MLP neurons of a small language model. Each row is named by its layer, matrix (up: input weights) and neuron, and shows model dimensions 128-255. Each number is 500 + 25 x the weight over its row's rms, rounded and kept within 0 to 999. Numbers have three digits each.
A block is one neuron, or neurons of one layer that tend to fire together. After each block is what it responds to, as a language model described it from the Wikipedia text at the highest values.

L3.up371:476484520524490534488519452502536568486483534470492500521516503527510478477506483518488485515477517522507551526502481512485507467479541476502477512522496480504486529470513564481531516531428463548513541490526495473550485503534500504495480509517488495481476512489486517477508540488485497550498499479473473507479487516470531445429470496499496483527528521525465501488481508539485496514535
Sentence-final period. Sentence-ending periods, often merged with the word's last piece (a., s., ed., ing.), closing sentences in expository prose before a new sentence or paragraph.

L7.up206:458515481494524511465475488448500464481520488500473480496521542508490488485511487496476465498497505563491455532484491495467486498569494482508544509499493496522420491520519516520471480522483487520511498509525510524516497495534468517477520493505494505486513515466539432511483497492497495472489509523525460456547505455475551497463436518466499553476457514505510542522489516485486479518495
L7.up373:556468502524546468522479460482491474472505490510522538484519517501515501503471503487517481485491510483535481482477508466519486452454493493515532511509496441529451508499500498485501470509508488562517500498540494494472506506517461512474489499513520503526510528462532437516467480510546505513513554494522479461515514513463538496475455530505571494514496511502495513476443522477520500504509
L7.up446:519473466502484519512488492476470494526489500516506524485514495518509525494431504472499488523505497513514567506516521502490479524530486477489518519514500500502503505508498446511561482521493481520522513498495466507519502527535494521489533470504490517476467496494476512488496518509454524511517556518516477498477488484494500447508507493492507517476493546531523506476505496499505455476502
L7.up619:508458526462486526475489530505453492482524496516472493480522508439553530484518456534460487468493508531526553480487490531456476519509486498537490502536529469502502492509528532488502507490506472537482485511481492488526487481502487511483528524546480502516442536465487481511506498521506499497498525503558508484514506531454535518494437509527510524500491467481458497508468470497506489505504
L7.up623:504480503468524450408520533487476492516535511497489469490536492526501480469469490493529488462498495559446512515534496474475457480528511496501518507519483461553530503438529514549479505509508505503531493539479542503523470506491498491498515538477490492491470469469496475472470515490500503523454532548506483469471526522502505520485486490513482503508502498478520498528470462496515497488503
L7.up701:496466519523540493443472499519478496447512485501498496472523521508524484486481446487502488443517478530469502532487539529488438475472514492486499481554453469520474483496520478474462464498552505537499499483507494540519505496492448541461537492488515460503467491458506496471513491500519484516515500488480503479523495474478509502493475538564547495516508518521468485490474483500487500522482
L7.up807:477516551471497526500506466509442470479515500512511530506521539517504441467479505524521482466488518504504533505491524473467482560494513484527515477543509466529516485516471510489515543537481484540476511440484488545501480500487503544493490479497489506504479462471455524460463485499502497509537485528546510506466511519479479476474488528493497478456508483530513532481495452474512489494483
L7.up872:471524485494478473501513537489479496524487541487522512486516556493512534519472518501510515496484468550507503497508526474470531481507497488524534543483527512524459507521532495522489448508477452484482537491511495491501462496513469512482514498452522514529469479487509447542511494500546521523458522540469488515512543520485511518490502540489538487493507497491448493500457519520519508510527
Verb after auxiliaries; section-heading breaks. Main verbs (often the first word-piece) after to, modals or do/does, plus not after these (could aff-ect, to reve-al, does not). Also fires on line breaks right after ==Heading== lines.

L2.up188:517501527488450530489536485498481505437472528448496428524501531508465501467504507514523500535470478526542468480508465474498490474517567529507492505503504529507513517564540505508471515507488497539490490495518491497476524496484489566444516513485494526509495553509507508517475536464501510497468501479481497483524506468493486490541486531500482499479559530478481526481532485511503501504520
L2.up247:478483523518516497475554490488515518517529501541508471509490531530494495499521504527466496473475483498511548505481497489474524508504485504479503533468505510537513504502505477517488548535510523480503526474516522463535488482453493533452497499505512497515486527449530476520478548488480478516460499494483479468482490505492519488504443540559534468565489495497519510539472527475486472528487
L2.up302:513508522505466500519556547495482551498496490519519466531488500486505477524519511470468466510514502540529507512516570505483493507529522501503474536510491476513475509493504519500503500492492521540497531489522509517494510490486482543503483524501485467477510505474548523439512537515471524523501512497449477478492497533476518494490515524540562500504485513519522459477478534488468476546503
L2.up580:455466452506490525483535529476522523483552491493539489470473517494511541477507522497524538528521484542516475503457512516481518470491510486484538527493469476529516494483504504528462526553472501511499520485516511531513466504488471493490499512497522499495476526494496505475505563474525478489498485488501495487502497467473501488530520510540531509489487477544495469487474457518521498523498
L2.up594:509520486509526464511504489501444518491484493536540446536505460448477533499518502479457478464445551510501482489504505503468503486501498499502511487529465529489497489471525514489546485478554462511487488519491504483484505486468501500504477501473527519464464526485543493505499547488481491532471487523504527500507495483472480552504501487519524462517499489485508535495462499510494510534500
L2.up759:539469540515479517481494505466478498488516496473503490536502470503466485487543477482508528483495488521503486502499508526536528511511527452504505518476454523535510518485469491499500521488479497479532478508523528454447491451452465508499501523489474450502480481500534495513518538535476470503520491493445504469477475489490518504525455548534537514497508494549517478491486477530493488547488
L2.up762:474467537498454551492507463470492517476495473473503473488524471519491474509560508504557498461459518535480476514507485524500513494499518501510478486555483473483472506458488515519512498497496543496498483495503475487516501438490499524512531514481497490507500517467494503479522546519485477479478521509445495444506485491478470490508485515526545504506474496483487461487478498495518504502509
L2.up883:505515505509458522445517505505496500469495445494533496507523505468431476511483505448474447487512526469529519475478496495485507490520484504561479474548486521470493498494510472559550503518506519503484516484473443504484530523511511448488430496498542450450493485481514446517465491545484506525504486524511482552517474525485504491471523516534479469488495487478478501512518504499495538486473
Passive naming/placement verbs. Fires on verbs or participles that need a following complement, mostly after was/be/are: called, named, added, placed, released, plus pronoun it.

L7.up192:480468491504509522534464512494481492494496471472512511522502497491504546455510477501509492466494535475503500537499517428513478507507493519490479490485477472512475518486529506513534456565499475498514495473547520504485508440510457518472476484464461510469538500498528480483495505506492529494492525509463471484475507482483509473490518524494523488463523485512496501483461507467502482487488
L7.up385:455502496510462498473515495508493474487461480513504468448486478481479520469486438503507492484483496515467478496507475449531476487495560509481532491478465459531471496509509533496520491510510464498507532457533523506479454494537490535466456458496505514512469525467522462470476499505508529511494503509520448490524509495474531510507486549496553476505520533470498501500486503483511509504545
L7.up444:521476491518493489523486524482528535433475505513459489542470491531485484515503492502510513507476499467480505497498498500503529476473483482464515510464530477524497540475520469507510504525517475497506534537517502473442470467513510544471511495484520505533487519514512522569459530499460516510500538520537533452490489494469478414469514517539529513521503518486528485459489521504521473504497
L7.up512:523454535462532455532524545500506520449482509532497521497548520508544510493502453524533476505494535499490511507510463492464497481500493510504508503476488468522472514452516543532500513531570480545514493497493474505521518494553514525479484471500493508562484488467481468523481493501467490475490552500522501491486490502470520445516481494499545483501485514480511504443502510475493486488479
L7.up749:487476513491507485520510506474501473483478465474522492485546507502549523500500454485527457478512515465465463536557508472497465485513498533503494485475487445490476536441523508494487454485508485512525521499540519508476501468515445530458534475490513492514454530430498442505504506491518528507472521502486485480540496468483521493480491514485513484546478472492501492477493471450494467502483
L7.up822:470432501517504534499456498497512486478502458511530503518527561480497501473481439522498485498492530535494498493512500482488508504524564502508512494459508492509524487447472522518510500509512472494506521518530507474460540502515453511497486564508511493463481486473502470485498477523482520528526534550533464471470490507476465518522472483536492557488557477496527486526498482498476485523496
L7.up866:504502507546462521500476464501477417429457483503543491536530525471528447498545463515519469475433522510491498548512476511468510491465523511543489517462532464463477516471475528482517488514509503503508513475500464513473452463478494529503489512488498541474502541482504484518495501515504484517521534498512478472500519501483512454450455547521509471488510459495509499494473489510467491503523
L7.up948:488499488510482517508531526484490493445465433525527508458481498511565511503496461547536502516521535476501488527508568473493505488523484522505509486476514449504425514481488514555522499502518487526495513482499510464486463543532467523527530448523484519522503538486529491497473521504512541493527587486557442506488509477490500476497478478512544509503509482477502480504462563459530507482514
Passive past participles. Past-participle verbs (or their first pieces) right after was/is/be/were, mostly passives: was established, was designed, was described, was held.

L3.up651:520499456494510505479526479501519549532535459498503481497515508499489478514518488505550466492471492526527534552517504464475458494479476505474474510506477475532544503458503506489486494535484480521536573519494520464571469427489469549493530489513491493450478489431526494523496527484506492464508512485498455525498499479472561498535530479466525511494492519526527527560493534519515492483507
Compound-word first halves. The first piece of a compound or multi-piece word or set phrase, chiefly "make" in census "racial makeup", plus under(taken), post(age), high(-profile).

L3.up205:482519499500521487505483475487536521462523495527493469533497494514494489473473522536487465531489558472480546484485524537478469507482543490454484491525481463483499520521460467458511477462477492498534528516503514464511462505452454538442492494464548529533521502454508520513518522476515492537508500490453480486521506503501512540503508556496535520470480480517476494513477524498488461501500
Sentence-opening subject pronouns. Sentence-initial subject words, mostly It, it or There before is or was, e.g. It is the official journal; also paragraph-initial letters and apostrophes (O'Leary, 'Twas).

L3.up321:455504514518501495534500472480512513463538476522485500517520522473514492577481505503480470506508489529486542523472513504503501512534515519475472463494465486549480514508497475476546491507522502514467479528497508504471486485514449514482514500462520526519464540488545468504428578460521504516513455484512465511465512504480515464508538539569522507496482504508481475493480477487521508494514
Predicate after subject. Verbs or participles right after a noun phrase subject that start a description of it, such as was, were, called, part (of), named, based.

L2.up207:540478493492474475477506479534483504478504465476469498486519513508468499518485475489523459494543510502504489498458500497482557511532527485442493512507491486487519530490492504514509504504522502534458515494475491447463521556493520483485541490534518493478495460411476491491437506488534475480513485489478522504492516504534486434496521510467493419525478513518487525518508490547495510502478
L2.up336:497489524523494503436501493488520542522524472489494520526540516469436490488505490497522429489492525491519474487449500524526504553495525491474485497531457468497536473468518502514499508541541515466493516508520506578541445538541500486483474490571436474495554510490504471479463498481512476484493471486485512492490471493539510504483522477491517517494475500550513457486476508522522479478473
L2.up358:500495516517488501488508522496516562508495494432498459500497489504485521519534448509464505433460540571499509505485521539525486543489522483491480501500499511468498501487501505537457508544499511512539525493502509484526480450528479505482562463474488505465474506484518462487507540521510493516473504466514496512474491489478462495473501505514495442499527526541463467498512496496481479529541
L2.up386:483503504472494478510523470506477544534486476499534473512495499494470542489503498467475484502475532474555485523506506469460546492496498504506519530558458493487476487504510487492542520487501493483508468488526421491483486495536500461500515510527533495520485498527484465488462490529488513531526528532458537480503515525460473469511499518542520504531523488512504461530500515495510486482428
L2.up731:470485537537487497458480500462520516489513458497501521513513464484456459507529526472514472507517508468538498500506482513465453516499518514494454497476514481508526492524521493550478540519542494463513512490535509511540504534539510501460501492516500492421525474505525512492439475477494519519482549516533483530516477541565492531495504508536488508490499499534503459502501509514515488475428
L2.up858:539485507469480449517508504478491455508454474505464505537506429497505503499430527500467516520543505493549471534511498511464515503494497485464475496483501447500515496509494497465517509500533507508511498505503487461537489463500472511510538509533524518472481489546495523502533518463471504495490538473476541511494540526498536497511484487488519490484501513530529504497473501536485474493495
L2.up907:526519533495563495508492505467521493477526506493519515513504484501552453537498464515493482518529481509493533447490460521475450495491504465522485503548480504527509482474483525491517496522473513491506510490510468520505509539530539510471478500498456517518493489505486569518424490533512467487506474472495516494526476505494475460542514428450504486487498484520520504492514469529536500492478
L2.up986:472513516521485515532502511484525509512460504514503498503524488482489479491485524482483506499476546446493520503478480500500557527453480524469515485543473518485527481468516503504539512523480495443514520554470436566489518484526476495509468508522448481512482490565498467524512496518487502506512471521488537528486447457500485530513515481519497514515489478510472508522518508463572496496469
Comparative "than". Fires mainly on "than" after less, rather, earlier (less than, rather than), weaker on sentence-final tokens and infobox labels like Starring:.

L2.up173:537518497523500508511519486534520522473489496447513481492531543509518451521524498562479495489502520543520533497478490498480531526476522463474475489490464513506489494505505517517473516529528487538514507483539491490494487466570490508462505467521517543526494501499488475500479554517517456556458498446488449469452513530453528477498474545510491486528515497488498503523456531505484429489494
L2.up214:525488516540468542506523506514499502535520487510481496477478496525509561473508499516440543440488510503518519505467487550511504506488544475517484530475512488465527518517467516523476468458506537481546496466508517500490446473482481479496511531527489472533502515522538487558512511526518492538507488480491424492490524474471516546445528548514508468546471484516503478475506495502486491545516
L2.up428:461467442491462514501523513488499529497520463483524469480532460516510482465488552551446544459494535481531521501438506529465495526486535466496520471513500514544484457499506488496498564469510485502496514460536511483512496479496478496515506492482517498534469481489489515490468549463496479505458490534476494501474462480491493521497527484502544500559475509505497506502469524554466500484520
L2.up585:478488500482475505483513522502502526515498554507512503524511510534537479510470486510500480448454508501496461517470489530458502492519532477523549522533496552493474503520527476538452537491489519516529540535507510485508511509490494475461490512525469511540494490522458464527517517514525475529502503483487523526510498501465519511515526506462483456515479492537482464487521503517487514487481
L2.up611:478449511490505516482533436491487496494558507507491483496485529517498508488483503516471494482436497463499494511455505495441504521468510521472481468487505508542518481530454526531461483501449493488494528498499502531519510481506525505499501521490486520484448516537498490544519503463508500535482473500488507488499515491503523520491546593511514482506492483503507483490493490525542492500510
L2.up744:456466491475477476524514482500500521493481518509535518527516485452511523488503470517514474503497517488484501470506498476534507493514473476499517481500487517499520515461536497464534494502535490501551521548499501530519482476521520487492440508469531482573481490525487551475508518519524489484527529493506531476518516520486484515559526514493533449496515543547499501532522501508464477511484
L2.up804:480508493478529485511472472452508513533491497505527507526526507507474496516474445525517458511497510530536494507417455545478542542515501468496484490512491496532502506444532536479544487533493470506493472473511554484465487496508492536527481523484518524507481529503504510475500485482472516539487501512509510466535531474492532496487502508500504523494464463508504530521495534512446517476491
L2.up910:482468462513531494502466477476521516493502460477514532519473506499487533476464480549516471488467523483483497525469502564440478514483498500503522507488500506508513511489512488503520506519501489544493487531478475523523482490524511469492483529497524535509503514502488488570444498502503486521487502489459517500518492504502568496507517515491540480505460488519450540491500456501508508508533
Anaphoric subject pronouns. Pronouns like It, it, which and they that refer back to a just-named topic, often opening an article's second sentence ("It is a left tributary").

L3.up996:510517468529473547539506521492517522481487509493503471469511483515511466525438498522499487519532503532478501555509557472503468515499484495507460494485488494506508493503528535554458542525522486491495496510505478541553504503484500473511478448470464486505492475539543507456458527505486509483512469443472496474484460514505493490493436479490497512494528551497486505499477508511529472481464
Mid-word fragments, participles. Mid-word subword fragments in multi-token words (sur in surgeon, od in orthodontic, ator in gubernatorial, ier), plus participles after was/being (released, known, hailed).

L2.up96:476469467515527520486520472514482552553514501491489522521499515505513487484498512511491547503490487496489497521487492515449521529482507486513483513543505500507531476490498537529502471500477466502500532499432494508489510526523521503450483534502496513509474486501531500496538504483528465520444491504507506481508495499507497531450510519495492451502508462506477499492462512545465493508544
L2.up98:535533482480519482482536472524470533498512483503459509479561517513529481512514489517477487472496548501507518515471466502547525480468501514507528518527521499500460448472519480506507501536479529455517510491483508458490510494484502463501520507490467498525505489492484491477497532511469493527446502515447460479495494498483524544470489484499509518536471535492486504518494482471449522497485
L2.up237:483484513533509517466517472552519501548484498463502485478504540537515465513487504457519503493502476517513516530488571480503482460467489528480457528488498499552507535522523485537487480481436540500504512508508517511476475497563497467476522463499508517527530467507505502492506495532512528504479504456495460531483527514471499532478510490473504498522511521528479484544528471510503498531542
L2.up272:478495507511538489521492496513480499509502460521503461521504522477476465534463462487488497490475509512542528524460535464516502509510510483491490478488469558496492487510509489510500466500494534490524533509499473519467450488491456537497481490473501546499510490499562526485475486503546509515479486542482516504489475492492485475470452485474524470507470464475483455504481506494478498498500
L2.up423:522447500490510482448478499531495489553482508518526482488492521510493493497546512507476546493521519546497533507513506490515504500487502483517478532491512523485468494530479511493480488515503481517495475495520469485516491526511499531465488508487567532516487520516499415499513462490499511503463498492471499467507475524543500470508496501555493510503508534449475469475467479531444481510459
L2.up581:502526543522502492497495494545479517488507487483522547495517484502455484547559487502470493479503542509499521573468538484503535490526489453524484500502462468498447485531481540490508493489468471513465545471495504510537505478527469518460484473495516499489478522532465436484515509490486484528471506549473509497506525516503508464487474485487551460513496514538493500540497549491476491521521
L2.up652:496514501490479475490486530503497489525507524472506484484525475554516474519525507525490517475496512559548480529489484478544437508492515504460432479514476543536498533450534509507497524486554476437494503535518482477496507543539468461482503523475490500509498479496520496485490509557486501492513557503454487520493513501491497536512541489485506488502528513526496498525516477523497521499485
L2.up904:503503494552511471509521490526496502509553485518497519506475509529484447527505496491494502515533523497499485530523487500501530536513524459515473509545508488526491530503488533506530448536505544503473457507502527506501492509559487498445497529499557522537497511500496471481481535489533469515487480527490494511520490556502511490489487494492515540486551516504509487542537504510491503548470
New, and word-initial fragments. Mostly " New" beginning place names (New York, Newcastle, Newgarden); also early pieces of split words or surnames, like Jag-od-ics, c-od-ecs, dro-pp-ing.

L2.up99:517483497486517472503517490514530501504467480498462502476509492512513558519548473559478504486541492497533495516476514501508522498532520522508493497556465500475473521479497507483476486515487499517488506456534469535423469490486483463473504510519485457501504523454510486479571483487500513477470469512492524440490501468474504495486508478496518460493476471539503511489473530498543490486560
L2.up149:484471486492512485491502496480506478496492513520452497493495476495477471494544505545446551514495480482511487523506475519509528503492514513573504500506490527510459526478519510481503491507467491500529527553513480501519501467490476481469495510528509455509498500464541457501566523532445450504502468527473495474490544524515462530487495463509514475471486510479491474509479538479546474490521
L2.up316:462478537499498504478558432518508510493496466483548489487520498505457464495484469517499463510457523551526514479487480511495546513535483498503490530508475491525494546526523520514537505484492504545517515492482473509468496512507479540500469508493564514487502493466522491476513508485474501466485541532465480484513532507483541461477448474498499521487498471467489476488527482531466484534500
L2.up379:541493526541501498468504481514509540537488511515501541512473484510535460527489488572537496497510471502496474513458485547493510521497488530430494494518483509533491485471511511416471534509505520477501491551526502510472486483516474475480496522532483442442497506537558472524534513529537509510484474500493511528491468467485488502490525466527480510508479484528527467519515534492519504464491
L2.up480:493479509493480526503512485495480506497475497513499494503486449503512471496480519534451522518483476471551512471496479493487516542494481501479532439441481511538493549482496531522520493499436493508513464567472504499531526470495489519498446511468504488480507487568497544497509495483506530512491495504468505535480527498505496531480479495517490529508493476512468493542441508459536541488577
L2.up507:484481529513506512479484479475499493520483489533488517497499466478525437508517478533498521525511488498476475495469510515525564509509504497423496526497444486500530487463513542494516524518506460491521518524511478502480508490506504523460559511548464496509524486508507498491487494500560467465480511479495560498491509447521505501521521492520504473544476488550494469506501515499578500495497
L2.up710:458500520509527524526477497498561531500523517509479503506503515500536511478561481530498523499504498482476490517534499521492470517472518507440475486513498484512529490510473508517472509505518491496545513561547509538478473485519508526468518496523461512536507521518514497500513475470496520469489509490518482483483444499522491518525493484481514493470492505506534490479487497490501500519487
L2.up969:542490500505481514514491515493485463547488521506471513526492451533488481511479550555489520516499485535508507468488475508510467473487516506434541443433537471499492525490508564455500542505452492477532480494470508517506509446523499528522489515525487519570511495540487542476532503486522510470496516493485561472500519458528526493528501502504500523487488484542487533497497498505545485504486
Make / makeup verbs. Mostly "make", as in "racial makeup" census lines, "make up 16.3%" and costume makeup; weaker on light verbs such as made, took, give, get.

L7.up158:526485522527481505482465478517506537458472516466465520500505519502473548501508506536463491472463498504524530474491494506524476589496511500499464500523504492549459537517483521519488493507527510531518507509554509506487532486581490508472485499539500510512482497509458508501518486518474491518498506506520479502498492494477459479476481533548486499533533571529471474487468484496500499551520
L7.up316:525515522509490477514509530534481478517536455533480560469539536478493494476492479523507496479542520491501444515493512530484495484498529494489519525512486486531487498516532526467519496512511516530520504485518489474549467496496455496490495500525512516507473531470503434464500494496497476504499530527499492515545499486468526528492469496491529495486464482540511483510459472509494496540525
L7.up331:502475496484478519511500499502458551488480467536464503531527563522515569510517485489470518507496502530534512497495535512524504500513489503482484508532476490562512515459541540534493509510508479530520450422498537528453524484499486490492468501463497519516492518488489447497495493497486520515485517457557506499502501513476511478449499540501501528492481499507476506461518509481482486529473
L7.up356:553469489528512551489501472482478539465499484503529511533482470548486473476545505540480523514502503482490495487457512534535483519460468496520515465438514483482529556499534470474475504519511503503526517475506467474439504490477455481506471501438511533526497530527465501537545506494474484523503514517508472492479484540483472501498512532551505489502467499479522481501511525495503504494534
L7.up430:480484463488513472506484471509479512522496477502448570491542554469511507483523438494491484439488518504489492518535485517471460545504493479510488545482467461527524520490504482479503529491534519544513500514518507577503498509521464547504487528497512537541456515454481454504476491497478486476510530533515510520522467444487470541489519476518551459502483502532510503480457479473484496517521
L7.up535:486502478545514459501497495485506534497489498542517463504499486542554494533464479520517506454486539454517529503465477550509494539488540447517496488510493454560480507469522537491478510491499522526497509507496500527464468462498478499509508496471507545541491512480492454479476523511513477552513516504492500524487495499507469505482481510497488491493476527517513485499494502504510518512521
L7.up639:532472521525481523471479480515498512519526496506510509480547487479512510491504469528484505530476539483505522480507471480523469504502508478510521522456488470495492534467489547502538482488527453542520523486476480466524482512487527531467458530501538542495504552498515480485503533528468498499494503547512495487493500536464543486452449492486491534519500461507519518500490543497472496503511
L7.up997:526496494476550488487476535509515495527523484528448488506502466509509472499531504521500533530527536475469522500474474547490479495512515467472496497472491450518467552462519505560500489526497511493506460509478476499509456497494487489473537462551511488530461541471501458512498558492522476535505499500503475474475475477464484525462458529549514464486505497496486486538510454490480491539520
Pre-verb adverbs and auxiliaries. Adverbs, negators and auxiliaries between a subject or relative pronoun and the main verb, strongest for temporal ones (would eventually, which finally), also also, not, -ly endings.